MLP neurons of a small language model. Each row is named by its layer, matrix (down: output weights) and neuron, and shows model dimensions 144-207. Each number is 128 + 32 x the weight over its row's rms, rounded and kept within 0 to 255.
After each neuron's rows, "fires before" lists the tokens most often just after its 100 highest values on Wikipedia text that the model never trained on. A number after a token or word is its count.

L11.down52 [129 123 160 154 124 154 172 169 104 151 159 125 184  83 151 134 140 104 164  94 121 112 153  91 121 174 108 124 135  64 186 114 166 132 102 118 194 156 140 117  93 167 190 129 132 120 127 101 167  89 131 148 170 144 111  81 106 152 102 122 133 119 143 131]
fires before: " " 34, " of" 14, " ==" 4, "," 4, " and" 4, "==" 4

L14.down556 [105  77 177 125 108 125 136 143  95  77 117 101 139 111  47 144 103 113 114 162 173 126 129 108 194 141 147  88  99 138 138 133 144  74 151 102 101 136 114 113 139  90 135 186 141 122 157 107 142 177 127 125 137 200 111 150 112 184 168 143 111 164  97 159]
fires before: "1" 43, "2" 17

L14.down350 [134 146  74 117 133 102 187 100  87 167 122 130 175 113 176  80 174 104 113 163 151 161 164 161  50 122 137  84 116  96 159  99 184 117 175 118  86 124 100  89  96 148 138 127 131 115  98  93 121 205 135 101 134  77 155 136  85 118 100 173 147 173 109 102]
fires before: " " 59, "1" 8, " |" 4, "0" 4, "2" 4

L15.down602 [102 197 105  52 158 130 171 149 134 114 106 149 129 183 113 118 148 143 107 139 136 145 184 108 157  91 101 151  69 183  98 212  87 147 149 134 131  94 174 140 165 158  94  93  96 108  93 147 150  98 130 119 116 134 108  91 113 120 111 100 137 101 144  63]
fires before: "s" 93

L11.down892 [125  48  38 128 122 134 149 176 127 169 116 160 122 124 179  98 103 127 149 138  95  96  93 133 125 131 127 121 142  82 171  98 135 130 149  80 192  75 128 118 153 130 140 120 120 101  52 185 106 134 146  90 138  78 146 183 117 148 137 110 117 169  87 129]
fires before: " " 73, "\n" 8, " —" 4

L13.down306 [132 206 115 146 159 127 198 133 176 136 128 192 131 145 126  84 125 133 106  47 159 134 104 196 107 120 141 152 140 164 141 109 125 115 109 154 144 125 101 136 102  87  98  85  97 127 143 114  78 122 180 110 159 138  87 127 114 137 143 182 126 110 147 121]
fires before: "|" 29, " |" 24, " " 17, "\n" 8, "-" 4

L8.down402 [167 147 132  83 132 138 107  82 131 108 139 130 144 177 121 126 172 138 108 148  90 161 176 124 124 171 116 145  74 152 181 119 141 143 162 230 131 128 161  92  90  93 126 106 123  75 167 153  68 239 183 102 103 120 157  84 129 127 117 120 122 148 125  76]
fires before: " (" 31, " |" 14, ")" 13, "/" 6, " " 5, ":" 4

L14.down183 [192 129 163 130 136  80  82 105 109 143 137  68 153 173 125  82 149 131 167  95 106  59 180 162 102 122 157 117  72 160  92  91 148  95  94 177 136 135 120 125 141  78 108 167 159 126  77  68 105 165 127 169 131 132 150 144 115 117 141 193 113  70  99 134]
fires before: "0" 84, "|" 6

L11.down327 [140  80 168 148 107 145 139  85 125 149 142 119 128 117 102 101 134 171 106 172  57  89 128 150 209 118 131 192 119 132 138  59 148  85 157  91 128 155 138  63 187 208 123 131 181 158  59 115  41 100 200 176 171  83 107 107 163 102 107  52 108 110 185 153]
fires before: " |" 30, "-" 12, "%" 5, ";" 4, "4" 4, "," 4

L11.down634 [111 124 137 156 137 103 126  97  23 169 131 105  99 131 139 108 110  98 116 102 106  81 106 115  88 124 152 132 139 137 133 145 181  76 123 125 142 140 146  98 148 148 134  80 131 189 107 105  88 118  97 143 179 131 154  88 129 145 112  99  63 120 109 102]
fires before: "." 25, "2" 15, "0" 13, "1" 10, ")" 6

L9.down986 [161 102 126  94 122 164 104 103 151 149 135 167 136 125 111  91 154  93 130 147 167  91 145  98 131  88 128 150 123 185 117 118 131 154 115 174 137 155 107 119 105 107 127 108 127 122 123  77 110  80  94 157 136 135 145 148 116 121 119 156  84  83 133  86]
fires before: "0" 12, "2" 12, "1" 11, "9" 11, "7" 8, "6" 8

L11.down296 [ 96 126 107 136 170 163 120 139 154 126 120 224 170  65 126  92 167 115 102 189 101 108 153  29 185 133 118 143  69  96  93 193 152  90 150  81 128 158 144 142  99 132 124 111 126 177 110 150  97 124 191 118 128 109 116 109 160 132 114 122 143 135 163 109]
fires before: " " 50, "\n" 8, " |" 8

L14.down317 [128 119 161 102 117 192  55 147  67 158 119 156 133 105 114 143 175 114 180  96 139 116 141 188  76 108 152 113 138 140 140 158 117 134 132 123 147 189  96 124  40 210 115 138 110 167 141  30  64 128 106 171 145 126 169 121 176  97 135 153  82 166 119 121]
fires before: "0" 50, "9" 13, "5" 4

L15.down439 [136 143 153 128 160  92 123 109  86 134 178 121 158 161  65 151 144 111  89  98 197 139 102 141 118  88 214  88 143 133  91  94 101 160 116 121 107 121  99 153 147 113  47 100 110 125 132 120 135 120 111 187 178 113 157 196 183 131 107  94 144  64 124  88]
fires before: "1" 55, "2" 34

L7.down384 [121 125  36  91 113 106  93 156  99 116 123 190 114 123 112 116  62 129 154 169 161  76 182 189 141  76  93 123 131 155  90 136  95 130  94  89 110 162 157 117 156 159 133 176 138  85 145 118 106 118 109 115 170  80 164 173 103 139 125 115 168 126 154 162]
fires before: "-" 50, "\n" 15, " (" 5

L9.down491 [154  95 133  70  93 146 136 147 119 122 121 120  71 170 105 184  39  99 136 139 122  92 183 112 155 111 138  86 194 113 117 116 132 155  80 170 131 222 144 119  89 132 110 109 131 155 130 179 165 125 119 142 167 122 114 145 150 122 129 103 130 137 162 119]
fires before: " |" 29, ")" 8, " (" 7, "\n" 7, ":" 7, " relay" 6

L9.down888 [ 84 121  98 169 116 160 118 167 161  67 158 176 129 148 178  82 102  97 127 149 142  82 119 119 198 102 125 177 129  85 146 112 134 156 108 134 128 135 106 121  95 191 135 114 186 117  36 116 148 145 126 114  84 168 115  84 112 112 162 158 177 120  60 134]
fires before: "2" 35, "1" 31

L6.down315 [127  99 143 202 174 128 131  88 121 143 169 185  73 164 115 151 139 141 163 103 129 154 116 125 128 191  88  92 206  77 149 156 144  50 111  99 140  58 173 146 117 112 157 132 112 147  99 216 117  48 128 122 108 188 152 131 126  94 162  76 149 157 130 177]
fires before: "\n" 60, " " 7

L15.down531 [158 159 135 102 136 132 114 114  70 118 119 117 128 103 107 104  65  83 153 124 152 123 135  68  71 121 132 117 109 142 192 126 138 120  94 113 100 162 121  81 151 131 149 118 125 128 155 200 106 135  97 127 109 150 110 150 162 139 131 111 154 129 105 175]
fires before: " " 37, "1" 16, "2" 13

L11.down880 [102 169 192 172 135  79 121 156 104  53 131 113  79 158 175 140 130 122 121 152  81 176 129 140 129 144  98  59 118 151 126 158 116  99  99 148  93 155  89 130  88 186 133 138 144 125  97 193 113 127 108 151 149 108 146 114 116 139 191 173 221 160 107 131]
fires before: "0" 20, " |" 14, "2" 14, "1" 13, "3" 9, "4" 8

L13.down709 [ 99 172 128 150 159 171 178 161  88  72 195 173 155  97 162 109 146 134 139  96 140  89 140 147  84 147  91 157  94 129 142 113 136 141 111 174 108 146 160 115 110 147  96 111 122 202  77  91 132 100 154  87 156 107 180  73 138 147 146 158 108 147  81 147]
fires before: " " 38, "1" 33, "2" 9

L9.down1004 [134 143 143  89 127 118 107 108 171 175  98 121 123  77 165 105 165 145 115 141 128 112  98 205 115 173  99 142  85 175 121 149 101 183 163  69  57 139 125 125  68 178 138 119 106 150 146  98 133 106 114 152 155 120 125 162 158 166 144 178 132 170  59 143]
fires before: " " 51, "\n" 12, " +" 4

L15.down135 [137 159 147 130 125 152 148 140  93 103 114 142 137 108 101 125 176  93 131 145 167 174 113  85 111 113 188 148  84 122 175 123 124 143 159 151 117 212 149  64 106 154  34 140 110 115 163 119  84 125  85 147  75  89  83  60 162  80  64 158 141 151 130  92]
fires before: "1" 31, "2" 15, "9" 15, "0" 13, "8" 7

L7.down622 [175 173 114 115  87 131 102 146  24  72  99  87 119 119 154 136 132 138  75  92  41 124  86 126 178 149 104 190  63 110 140  46 139 108 140 148 106 130 132 167  76 123 147 143  97 135 116 147 137 123 142 173 173  75 153 122 132 109 112 147  67 149  78  98]
fires before: "9" 51, "8" 8

L14.down41 [131 165 103 108 123 103 118 125  87  75 151 140 122 171 112  90 105 165 159 140 113  59 150 102 151  49 134  98  94 138 120 135  90 137 122 114  66  99  84 147 113 113 164 135 118  92  99 127 144 124 117  43 134 136 125 204 117 131 154 139 126 102 168  96]
fires before: "\n" 64, " " 15

L9.down5 [188 145 112  77 129  90 126 122 117 108 101 148 116 165 143 117 171 120 128 128 112 120 167 157 184 110  43 145 112 105  61 102 107 124 141  69 100  56  92 147 151  62 164 149 115 151 130 134 127 103 163 150 141  85  90  96 134  99  76 141 116 157 143 147]
fires before: "0" 29, " |" 12, "4" 9, "9" 7, "1" 7, ")" 6

L6.down804 [152 155 105 140 130 107 122 109  96 120 152 116  98 176 163  99 170 172  97 174 148 103 140 157 117 126 114  87 100 141 211 140 100 163 129 139 195 139  95 149  94 163 132 115 127 110 142  86 129 153 128 109 112 125  92 170 126  93  92 183 166 177 177 188]
fires before: "\n" 44, ":" 28, "s" 5

L7.down711 [114  83 149 139 139 171 178 166 127 148 125 121 118  98 192 105  96 102 161 165 170 187 142 135 159 175 117 167 142  92 172  97 177 147 114 152 149 138  98 188 175 114 177 154 163 160 135  96 149 127 148 105 108 149 110 142 126 114  94 151 138  93 134 162]
fires before: " " 52, "," 12

L9.down856 [111 115 104 131 136 178 123 126 149 139 143 122 137 124 102  87 120  84 107 150  99  97  88 146 138 175  89 184 103 121 114 169 128 213 121  95 103  88 114 159  90 226  69 102 144  94  99  98 103 100 111 113 119 153 165 106  63 103 121 131 104  92 103  91]
fires before: " " 66, " |" 10, "1" 5

L9.down235 [ 99 156 166 138 152 103 146 154 132  91 163 157 200 143 153 160  98 114 202  99 150 177 181 117 119 114 105 151 123  91 117  71 155 128 137 168  70 115 130 148 134 144  95 157 126 163 115 138 101 108 142 120 177 146 150 112 146 141 137  53 140 105 197 197]
fires before: "\n" 70, " " 20

L13.down140 [172 145 107 131 132 153 105 171 129 120 141 116 139 150 157 142 129 125 122 118 125 114 166  70 164  93 110 133 121 111 110 130 134 122 157 112 166 150  66 144 144 114 190 147 151  91 188 155 160 135 179  89 146 139  99 165 146  98 138 112 112 126 183 125]
fires before: "9" 23, "1" 15, "0" 12, "8" 9, "2" 7, " " 6

L15.down620 [145  63 120 191 195 173 142 111  56 116 130 114 121 144  60 140 109 109 168 146 113 147 144 155 182  93 195 118 177 137 123  78  85  64 108 126 130  98 128 140  63 102 132 109 128 159 147 175 117 162 149 159 125  89 151 152 157 136 120 104 150  65 150 114]
fires before: " |" 47, " " 7, "1" 4, "%" 4

L11.down913 [145 102 155 217 103 150 161 137  85 115 116  87 135 123 162 167 190  94 138 162 116 161 193  96 113 165 117 144 143 149 155 147 119 138 149  70  92 143 112  74  89 159 121  92 131 172  74 142 115 127 189 107 125 182 114 120  99 147 134 107 167 172 151 131]
fires before: " " 44, " En" 8, "0" 6, "–" 6, ";" 5, "1" 4

L9.down722 [145  59 116 119 130 121 113 109 150 118 107 130  64 106 106 127 151  73  77  95 199 158 158 146 155 146 110 100 162 108 187 134 186 125 145 102  94 126 115 120  91 118 105 201 151 190 104  72 194  85 102 134 162 128 125 104 138  91 169 200 105 137 161 139]
fires before: " |" 23, "5" 12, "-" 9, "9" 8, "|" 8, "4" 5

L6.down212 [130 125 123 118 150 159 126 137 122 125 161 128 111 111  93 191 142 178  85 134 161  99 151 113  99  77 162  40  75 140 135 134 158 118 119  87 123 160 135 137 161 146  99 113 141 143  80 101 158 137 151  68 209 148 111 137 118 135 202 164  95 196 170 154]
fires before: "9" 20, "0" 18, "1" 12, "2" 11, " |" 7, "7" 5

L9.down459 [144  83  98 131 103 138 149  96 137 145  80 122 173 153  94 132 186 107 107 123 135 134 143  42 148 160 139 143 147 148 149 104 150 135 131 126 144  97  43 178 169 212 161  76 126 147 169  76  47 112  89 145 112 113  93 133 136 135  86 135 134 211 107 134]
fires before: " " 67, " the" 6, " to" 4, " (" 4

L13.down855 [144 138 182  95 140 111 174  97  69 143 103 168 122 142 155 120 104  54 139 169 116 160 159 113 167  82  81 181 142 127 113 150 148 135 102  96  98 103 116 139 108 122  79 155  75 200 124 136 135 195 132 125  99 125 146 102 138 152 148 121 147 172 138 128]
fires before: "1" 21, "2" 15, "3" 12, "8" 6, "0" 6

L14.down474 [178 141 137 136 146 200 168  86 136 123 127 136  44  71 151 155  58 113  59 161 139 134 122 105 127 112 156 107 146 132 171 115 115 135 170 101 105 123 134 105 148 181 102 156 137 175 151  52 154 145 125 115 165 112 113 106 134 123 133 105 108 163 100 118]
fires before: "1" 44, "2" 30

L15.down84 [ 98  82 142  52 148 139 115 177 150 119  66 152 125 104 123  70 145 106  77 141 187 156 160  76 114 132 143 133 143 139 115  95 113 132 137  92 151 129  89 183 102 110 129 189 133 136 211 131 158  99 205 141 148 144 136 148 136  99 170 190 140 182  78  89]
fires before: "9" 38, "2" 9, "0" 7, "3" 6, "7" 6, "5" 6

L8.down545 [ 48 162  90 130 121  66 111 178 161 134 118 116  94 145 102 118 145 137 140 167 206 140 138 137 104 101  84  40 142 162 140 132  43 114 162  99 146 209 104 173 107 113 124 143 111 135 134 178 100 178 128 124 146 144 143 120 105 107 131 193 171 126 147  73]
fires before: "1" 27, "0" 16, "2" 9, " " 9, "3" 7

L8.down117 [149 145 137  88 136 137 137 143  73 121  97 125 134 137  70 136 143 114 171 104  84 135  83 136 123 133 124 134 102  81 163 117 100  61 105 116 119 134  87 108  34 124 100  84 139 153 128  85 198 142 133 206 128  78  66  62 127 120  69 168  84 168 149 104]
fires before: "0" 40, "9" 20, "," 9, "1" 6, "6" 6, "5" 6

L13.down802 [178 106 114 138 143 158 174 132 120 138 104 130 138 133 117  65  91  80 101  61 175 156  98 108  92 163 167 114 105 142 122 156 120 155 148  93 134 121 117 136 160 152 125 113 172 134 148 165 188 103 124 129 116 103 114  85 153 113  82 136  82 213 119 154]
fires before: "9" 35, "8" 15, "6" 9, "7" 8, "3" 6, "5" 4

L15.down112 [120 155 147 115 145 137 106  85  83 136 112 151 106 126 136  99 145 121 141 128 164 176 116 197  92  87 107 157 159 151 122 128 130 124 164 105 109 161 148  84 101 153 221  81 163 179 160  99 123 129 147 173  90 150 118 114  97 164 129 160 117 122 142  72]
fires before: "9" 50, "0" 45

L11.down670 [135 165 154 119 109  95 113 135  86 152 159 177 174 154 133 134 130 140  98  77 139 121 132 139 158 159 174  88 170 145  88 149 144 103 119 141  77 144 120 113 165 140 118 138 139 102  89  94 151 116 124 180 169 131  82 109 166 151 140  92 169  85  99 170]
fires before: "1" 41, "2" 33, " the" 6, " " 4

L7.down170 [105 140  87 164 101 107 167 160  72 126 107 115 159 143 146 123  81 112  92 115 114  69 142 140 110 150 146 113 125 166 173 103 133 151 113 164 125 150 119 115 116  74 146 151 143 144 122  89 163 119 128 117 149  87 101  84 135 138 161 110 124 131 121 160]
fires before: " " 51, " –" 15, "," 4

L7.down528 [115  81  87 151 158 151 110 159  43 197 100 129 119 160 172 137  78 146 165 147 170  72 144 172  84 100 115 141 114 181 133 144 113 143  89 105  76 130 143 115 119 147 113 102 126 121 111 148 172 151 138 121 171 163 135  97 122 123 168 210  75 159 106 153]
fires before: "0" 67, "9" 4

L6.down397 [ 93  75 154 106 151 145 119 124 138 133 155 172 153 116 114 122  48 107 141 147  98 129 116 123 169 103 129 166 114 101  90  94 207  82 147  85 158 169 177 124  47 132 114 106 110 186 102 142  98 107 112  87 158 124 134 131 125  82  94 109 138 125 162 143]
fires before: " |" 26, ":" 14, " medal" 7, " (" 6, "N" 6

L6.down782 [ 97  52 127  88 193  60 130  87 132 135 175 159  98  85 124  90 107 138 112 133 164 115 120  86  56 150  83  87 152 135 132 135 111 138 110 112 193 148 108 160 126 225 189 185 122  97 164  68 159 133 125 129 147 178  99 110 132  95 127  83 120 120 143 105]
fires before: ":" 39, " Award" 5, "+" 4, "s" 4, " Summer" 4, " of" 4

L15.down911 [166 154 122  62 119 121 122 144 122 119 138 114 141  82  93 121 137 107 147 157 107 147 139 165 106 165 108 123 117 116 178 111 176  95 131 170 141 138 205 139 122 116 158 141 112 137 142 111 127 118 152 145  76 113 125 147 122 122 154 142  74 132 135  95]
fires before: "9" 55, "0" 5

L6.down774 [145 134 120 116 135 135 142 158 103 148 109 107 141 128 108 132 106 115 144 114 141 175 127 110 140 164 101 154 143 159 154 137 162  88 111 115 121  77 151  92 132  93 170  61 154 158  43 135 164 141 161  93 152 111 163 146 146 165 114  85 163 156 135 138]
fires before: " |" 45, ";" 19, "–" 10, "." 7, "1" 4, " " 4

L15.down205 [120  93 154 186 186 121 108 141 142 161 105 107 112 131  79 114 180 125 118 113 149 131  68 191 214 124 142 122 169 124  94  83 130 159 171  72 175 125  75 134  91 122 102 137 133  99 156 179 148 142 170 126 150  88 147 175 141 131 162 120 154 148 183 164]
fires before: "," 32, "." 25, " and" 8, " in" 4

L15.down318 [128 158 186  94 170 128  72  88  98 122 139 117 106 131  96 119 145 131 140 106 134 128 172 157 107 206  94 120 136 133  68 137 146 118 145 117 124 118 154  97 130 111 134 142 167 117 148 188 120 149 151 167 170 215 155 150 121 164 116 124 167 152 101 168]
fires before: "-" 58, "\n" 11, "2" 11, "=" 6, " " 5

L11.down434 [148 180 128 155 165 157 144 119 100 155 100 156 192 132 107 105 143 102  80 164  88 188 137 155 176 142 103 159  96 132 108 158 154 166 144 126 101 157 132  99 107 161 125 141 160 164  82 137 136 165 137  88  86 176  91 146  80 134  75 174 109 104 104 109]
fires before: " |" 37, "\n" 7, "==" 6, " ==" 6, " of" 4, ":" 4

L6.down262 [128 156 115 105 157 148 133 119  98 143 100  95 112 147 172 113  92 118 114  56  95 171 151 151  93 108  95 138 103 135  83 111 178 132 114 185 140 119 135 141 124 123 110 133 130 122 181 167  76 124  58 189 124 155 154  57 131  93 127 146 105  68 152 119]
fires before: "0" 20, "9" 19, "1" 18, "8" 12, "7" 8, "2" 8

L9.down564 [141 162 115 153 176 128 137 129  79 126 177 103 114 138 168 150 134  93 185 191 116 103 121 136 109  58 160 100 180 114 167 153 124 146  99 133  91 102 119 147 147  71 118 144 159 203  88  56 114 175 134 126 172  91 127 115 121 178 158  82  71 128 120  61]
fires before: "2" 37, "1" 36, "3" 5, "8" 5, "9" 5

L6.down68 [120 131 138 196 157 132 108 187 122 119 170 122 177 144  37 104 140 101 100 118  84 119 129 140 155 112 110 145 155 106 132  78 127 115 127 125 150 168 179 106  96 111 145 145 112  93  93 128 164 172 126 125 143 107 171  93 109 131 142 168 120 105 196  95]
fires before: "\n" 60, " of" 5, " |" 4

L7.down503 [155 112 105 115 120 158 102  98 134 160 111 123 111 124  59 139  75 110 124  80 124 128 136  96 116 150 148 108 185 150 170 104 160 113  91 188 155 129 121 104 107 158 146 106 110 125 105 121 152 114 131 124 138 129 102  84 191 161 120 159 155 100 111 142]
fires before: " |" 45, ";" 8, "s" 5

L9.down477 [149 186 134  95 125 148 174 177 158 161 131 126  74 117 121  99 118 180 137  95 163 104 132 175 109 123 128 124 155 111 124 114 142 121  89  97 122 145 114 158  78 103 162 114 121 129 122  92  96  94 156 122 137 169 130  88  74  80 137  88 179 195  88 135]
fires before: " " 44, " |" 10, " the" 10, "}" 4, " a" 4

L15.down437 [107 117 126 127 135 183 151 128  74  86 111 150 120 143 124 133 170  82  67  99  61  89 136 125 144 101 148 164  87 139 123 120 131 137 129 198 158 126  75 131  68 124 108 109  93 143 166 154 166  94  68  78 150 146  88  80 115 109 160 170 139 107 190 143]
fires before: "0" 18, "9" 12, "2" 11, "6" 9, "3" 9

L7.down597 [114 188 121 164 105 110 150 141 116 154 125 158  65 155 147 157  76 138  34  78 132  88  79 119  99 144 143 231 143 164 180 177 199 117  61 118 123 107 101 121 136  94 178 119 149 154 127 132 139 188 144  96 121 157 153 111 109 108 143  83 146 103 162 182]
fires before: "1" 24, "2" 14, " as" 8, "born" 5

L7.down1 [162  93 150 144 170 125 101  86  56 105 127 159 176 166 167 116 119  95 122 127 168 128 101 117 129  77  91  69 165 145 121 127 105 127 150 149 103 142 135  33 127 131 106  97 115 121 122 149 110 121  86 160 147 120  84 125 190 121 139 109  75 144 105 142]
fires before: "0" 21, "2" 16, "1" 14, "." 8, "9" 4

L9.down627 [123 169 161  88 137 147 134 161  89  87 110 118 121 125 110 150  75 184  91 128 173 140 126  74 112 136 161 125 133 139 151 123 173 148 145 202 111 103 125  80 126  83 122 143 134 113  91 134 109  86  86 145  78 129 137 135 149 120 136 105 160 138 169 167]
fires before: "In" 20, "==" 16, "===" 13, "|" 9, "The" 6, "After" 5

L9.down279 [112 104  69 167 116  87  94 142 108 127 134 108 139 159 128 111  86 126 121  80  95  79 171 129 116 150 117 125  88 108 111  92 105 128 116 143 176 169 144 145 100 147 135 178 113 143 146  89 132  92 114 133  99 117 133 128  93 183 175 156  90 134  66 114]
fires before: "8" 13, "0" 13, "3" 13, "6" 12, "9" 11, "5" 10

L6.down544 [101 138 142 124  86  62 160  86 100 144 152 187 101 156 123 112 161 102 152 157 155  84  87 145 114 138 128 137 115 124 174 101 111 138 149 119  93 148  97 185 109 137 145 101  89  97 111 136  63  86 104 119 125 133 137 153 160 170 193 141 181 158 131 160]
fires before: " " 41, ":" 9, "\n" 7, " (" 5

L14.down218 [132 129  63 131 128 192  91  95 159 123 127  93 179 114 159  99 184 105 149  95 114 111 113 111 155 153  75 191 168 156 155 102 133 109  83 123 114  94 124 119  66  89 122  97  85 129 169 182 119 137  85  64 172  68 161 163  79 217 145 121 125 120  62 130]
fires before: "\n" 82

L7.down296 [ 78 120  99 126 137 116 166 194 113 132 152 121 147 129 155 211 130 124 154 112 136 144 125 122 113 106 125 152 140 129 186  97 162  82 153 107 121  84 105 103 120 107 123  97 156 170  74  87 159 126 162 106 174 102 168 105 129 126 145  50 147  62  76  92]
fires before: " |" 48, "%" 7, " " 5, "\n" 4, "L" 4

L8.down636 [165 105 168 120 113  69  80  81 133 129 105 132 161 167 155 128  73 176  97 140 178 158 136 127 194 114 117 131  86  72  95 123 122  97 105 138 133 127  77 122 119 133 135 212 134 138 157 113  94 126 136 105  99 135 168 158  56 108 177 126 173 117 142 121]
fires before: ":" 51, "\n" 7, "s" 5, "):" 4

L9.down792 [ 81  93  92 189 105  96 130 126  98 130 139  92 119 123 116 125 166 123 108 156 150 197  58  86 125  85 132 107  76 139 120  68 115 136  88 154 126 123 113  90 140 138 139 161 127 145 139 140 137  89 126 161 127 106 144 121 152 132  71 161 123 106 174 165]
fires before: "1" 42, "2" 39

L9.down727 [156  79  71 140 140 114 107 161 132 145 110 137  97 150 110 119  41  76 148 178 129 102 158 138 172  99  96  68 126 103 192  90 160  59 149 121 145  95  68  97 181 144 179 141 140  84 143 134 148 142 138 118 127 123 109 102  82 120 163 129 114 227 129 205]
fires before: "1" 27, "2" 24

L7.down468 [137 173 108 135 191  94 152 135 179 113 180 142  48 111 116 111  92 132 164 141 144 129  89 133 114 142 124 135 134 196 161 141  91 157 145 150 141  98 158  61 112 171  77 124 124 131 170 141  98 197 126 176 137  84 112  82 124 143 109 187 113 134 192  78]
fires before: "0" 37, "5" 14, "–" 9, " " 5, "6" 4, "2" 4

L11.down697 [124 152  49 133 153 110 137 121 119 143 114  91  86 128  90 104 148  75 159 108 144 171  98 176 157 137 127 132 158 124 168 115 152  43 146 105 125  95  80 236 186  79 146 134 128 183 163 150 130 143 138 128 131 165 170 148 138  84  99 158 125 118 147 104]
fires before: " " 54, " |" 7, "0" 5

L15.down391 [114 176  78 146 169 110  47 108 181 103 125 192 106 121  40 132 163 151 123 101 109 137 100 183 113 124 130 130 161 134  79 126  87 148 124 146  82  87 147 102 145 109  95  95 128 104 158 106 129 154 110 152 100 113  96  96 115 113 116 145 105 120 200 191]
fires before: " " 33, " was" 6, " in" 6, " (" 5, "," 4

L9.down285 [ 92 100  83 119 120 136 175 128 110  95 106 143 167 164 108 149 120 151 205 139 116 111 123 133 151 162 167 125  86 163 121 127 132  93 134 106  68 144 127 118  82  87 180 191  95 157  96  82 123 160 153 109 122 127 147 134  63 157 131 139 105 172 142  90]
fires before: "1" 34, "0" 23, "2" 15, "4" 6, "8" 5, "9" 4

L7.down230 [165 123 138  95  97 163 132 162  56 110 101  98 117 132 157 153 118 150  99  49 183 111 144 124 121 138 146 144 196 123 168 157 165  81 118 132 105 111  69  85 142 127 123  98 134 106 130  96 137 133 103 146 108 143 119 119 132 109 117  79 149 153 141 170]
fires before: "==" 16, "===" 13, "|" 9, "=" 8, "American" 7, "2" 4

L8.down472 [103 167  63  84  92 112 167  94 139 161 130  79 116 141  86 158  72 152 198 156 195  85 101 128 101 101 177 130 113 171 166  84 146 124 146 115 146  94 127 156 178 126  89 112 143 132 155 150 122 133 112  93 162 132 199 144 128 144 139  84  81 140 120 133]
fires before: " |" 63, " " 12, "\n" 5, "." 4

L15.down975 [ 87 189  90 107 129  95 129 138 157 131 149 129 182 166 131 108 152 114 145 105  58 105 187 135 169 136 154 155 148 180 136 118  78 133 114 138 135 101 127 108 150 134  97 155 140 103  97 133 125 170 172 112  95  84 144 100 177 152 119 141 114 143 159 143]
fires before: "\n" 100

L11.down144 [129 156 191 133 101  72 132  99 179 125  84  70 139 167 184 123 183 135 145 120 147 133  88 119 124  90  94 102 127 156 123 139 119 163 170  94 169 157 129  90  94  35 129  91 107  65  98 141 115  55  99  76 120 119 115 193  99 167 106 145 116 132 148 133]
fires before: "," 22, "." 15, " in" 9, ":" 5, " and" 4, " as" 4

L14.down450 [164 132 122 124 114  95 154  99  89 127 151 113 135 148 119 140 134 128 148 156 175  99 113 138 163 116  96  98  84 118  88 132  93  88 134 170 158 117  96 103 123  57 147 164 127 109 182 101  73  91  54 156 151 127 135 113 108 119 126 153 122 110 136 132]
fires before: "0" 42, "9" 19, "–" 5, "2" 5, "5" 5, "6" 4

L15.down855 [126  98 130 123 123 154 109 208  94 117  90 104 161 185 123 152 120 113 144 123 195  76 133 133 126 125 189 129 117 170 130 204 144  91  87 120  93 102 148 157 169  63  70  75 149 109  93 128 173  55  97 152  76 128 183 172 196  95 113  89 109 159 124  92]
fires before: " to" 24, "ed" 13, "ing" 8, ")" 5, "s" 4

L15.down418 [118 137 188 111 125 186  87 117  95 135  99 181 184 132 178  77 166  92  68 103  91 134 169 128 160 113  60 171 130  72 123 149 145 118 126 171  66 134 126 135  91 104 123 148 195 121 136 116 126 168 183 107 114 110 117 139  94 179 166 132 162 154 143 164]
fires before: "s" 46, "t" 4